{"n_layer": 10, "d_model": 192, "n_head": 3, "n_kv_head": 3, "head_dim": 64, "d_mlp": 768, "vocab_size": 1336, "activation": "squared_relu", "norm": "rmsnorm", "norm_place": "pre", "norm_eps": 1e-05, "positions": "rope", "rope_base": 10000.0, "rope_fraction": 0.5, "qk_norm": true, "attn_scale": 0.16, "bias": "none", "tie_embeddings": false, "parallel_block": false, "extras": ["capped logits"], "init": "uniform", "init_std_qkv": 0.0573, "init_std_o": 0.0128, "init_std_up": 0.0573, "init_std_down": 0.0128, "optimizer": "adamw", "lr": 0.00277, "beta1": 0.95, "beta2": 0.98, "weight_decay": 0.15, "lr_head": 0.00842, "grad_clip": 1.0, "warmup_steps": 404, "schedule": "wsd", "decay_fraction": 0.421, "decay_shape": "cos", "final_lr_fraction": 0.0, "batch_tokens": 32768, "seq_len": 512, "doc_mask": true, "train_tokens": 148800000, "steps": 4542, "dataset": "wikipedia_en"}
MLP neurons of a small language model. Each row is named by its layer, matrix (up: input weights) and neuron, and shows model dimensions 128-191. Each number is 200 + 40 x the weight over its row's rms, rounded and kept within 0 to 999.
After each neuron's rows, "fires after" lists the tokens most often just before its 100 highest values on Wikipedia text that the model never trained on. A number after a token or word is its count.

L4.up46,274,221,207,179,182,181,247,169,154,206,199,208,231,142,205,183,204,210,168,268,295,219,232,215,226,227,201,207,227,226,221,145,155,213,144,186,204,211,190,164,129,216,155,202,318,197,188,147,222,129,227,267,202,179,172,153,176,359,114,254,215,243,218,184
fires after: "\n" 29, "ed" 17, "re" 6, "ced" 5, " w" 4, "ing" 4

L4.up700,217,181,178,196,277,207,140,290,261,166,213,219,234,215,208,173,219,168,205,196,174,215,213,216,273,111,273,154,184,189,213,153,193,214,135,208,233,262,154,203,222,161,238,234,173,231,236,223,215,222,270,179,212,265,176,205,235,229,182,165,187,187,251,191
fires after: " O" 30, " Y" 10, "n" 7, " for" 6, " y" 5, " to" 5

L6.up622,173,148,255,171,233,227,203,161,302,129,178,219,115,157,200,147,148,137,147,222,166,222,224,183,186,212,207,244,180,133,193,206,254,230,160,233,247,160,239,152,298,253,185,251,247,163,249,103,180,188,193,197,160,196,61,102,174,202,174,275,183,213,264,162
fires after: " p" 32, " c" 14, " r" 6, "p" 6

L4.up618,223,167,163,234,179,189,216,159,175,149,243,242,226,179,133,189,178,230,123,182,211,177,182,232,166,243,251,116,192,234,251,182,224,249,266,231,193,226,117,234,215,193,293,133,235,204,212,222,249,189,171,189,216,215,198,178,154,179,83,274,194,153,197,154
fires after: "." 41, " \"" 10, "om" 7, "==" 7, "at" 5, " ==" 4

L4.up730,252,180,146,101,198,202,189,283,193,172,254,198,215,186,177,195,202,196,161,173,167,199,223,115,220,186,176,220,221,221,281,120,133,174,213,210,288,240,232,167,186,224,216,198,237,210,206,162,196,189,172,176,224,203,144,183,285,277,125,252,78,251,226,187
fires after: " F" 18, " com" 11, "A" 8, " o" 7, " O" 5, " For" 4

L6.up378,128,170,198,194,180,153,210,261,231,186,188,209,285,177,172,154,106,148,193,203,185,223,292,212,264,193,225,192,206,214,225,162,150,188,219,136,221,185,217,193,188,230,228,259,176,218,149,124,166,134,224,164,166,256,133,193,120,232,248,169,180,185,152,239
fires after: " S" 42, " Gr" 7, " B" 6, " Un" 4, " Reg" 4, "S" 4

L6.up735,156,192,184,197,207,177,233,197,221,209,239,253,168,237,157,181,201,195,84,222,258,240,184,227,172,225,188,172,190,133,172,160,209,218,259,172,182,217,214,156,110,287,253,209,293,207,187,217,161,158,225,208,165,150,159,215,277,158,181,215,208,232,270,167
fires after: " he" 16, " He" 12, " can" 7, " had" 6, "ad" 5, " has" 4

L2.up458,241,197,175,192,177,200,145,254,182,182,146,196,176,208,191,145,239,278,138,238,216,151,244,140,149,173,245,183,190,220,235,197,206,181,177,191,180,174,157,181,181,246,220,310,249,250,250,207,168,181,156,224,129,193,98,182,203,244,204,169,191,176,220,171
fires after: "98" 28, "99" 25, "00" 22, "97" 17, "96" 6

L6.up761,210,202,174,177,218,225,249,135,255,183,190,260,163,182,212,101,201,250,216,226,167,308,227,227,190,147,231,157,153,139,166,203,105,225,167,229,238,198,253,179,272,155,212,194,225,247,234,234,173,239,184,257,178,242,138,138,207,262,170,225,222,190,160,216
fires after: "l" 24, " ro" 12, " f" 8, "g" 7, " l" 7, " R" 7

L6.up316,209,199,126,109,224,186,166,240,170,231,228,206,169,222,186,201,181,181,174,213,107,247,225,173,232,150,229,216,203,179,188,223,238,187,179,240,199,196,218,104,125,165,136,196,215,228,121,113,213,172,110,216,169,224,211,93,162,199,146,208,216,171,194,243
fires after: "4" 14, "2" 10, "3" 9, "1" 7, "5" 6, "0" 6

L4.up223,233,178,248,192,158,154,247,167,245,163,202,208,129,150,209,158,120,256,207,182,195,188,210,184,218,220,184,234,166,119,242,173,207,205,221,124,199,245,226,143,163,133,182,221,190,277,195,209,232,182,210,198,112,193,163,214,178,191,190,203,211,155,158,195
fires after: " con" 14, "in" 11, "on" 8, "en" 8, "es" 7, "iss" 6

L2.up149,166,200,138,129,138,185,209,173,223,136,257,190,228,189,160,123,210,228,158,144,223,251,221,195,212,221,231,174,207,122,204,158,153,226,156,181,290,233,201,156,199,204,194,238,185,225,96,157,201,197,204,195,181,228,186,168,159,198,128,201,184,233,277,167
fires after: "1" 96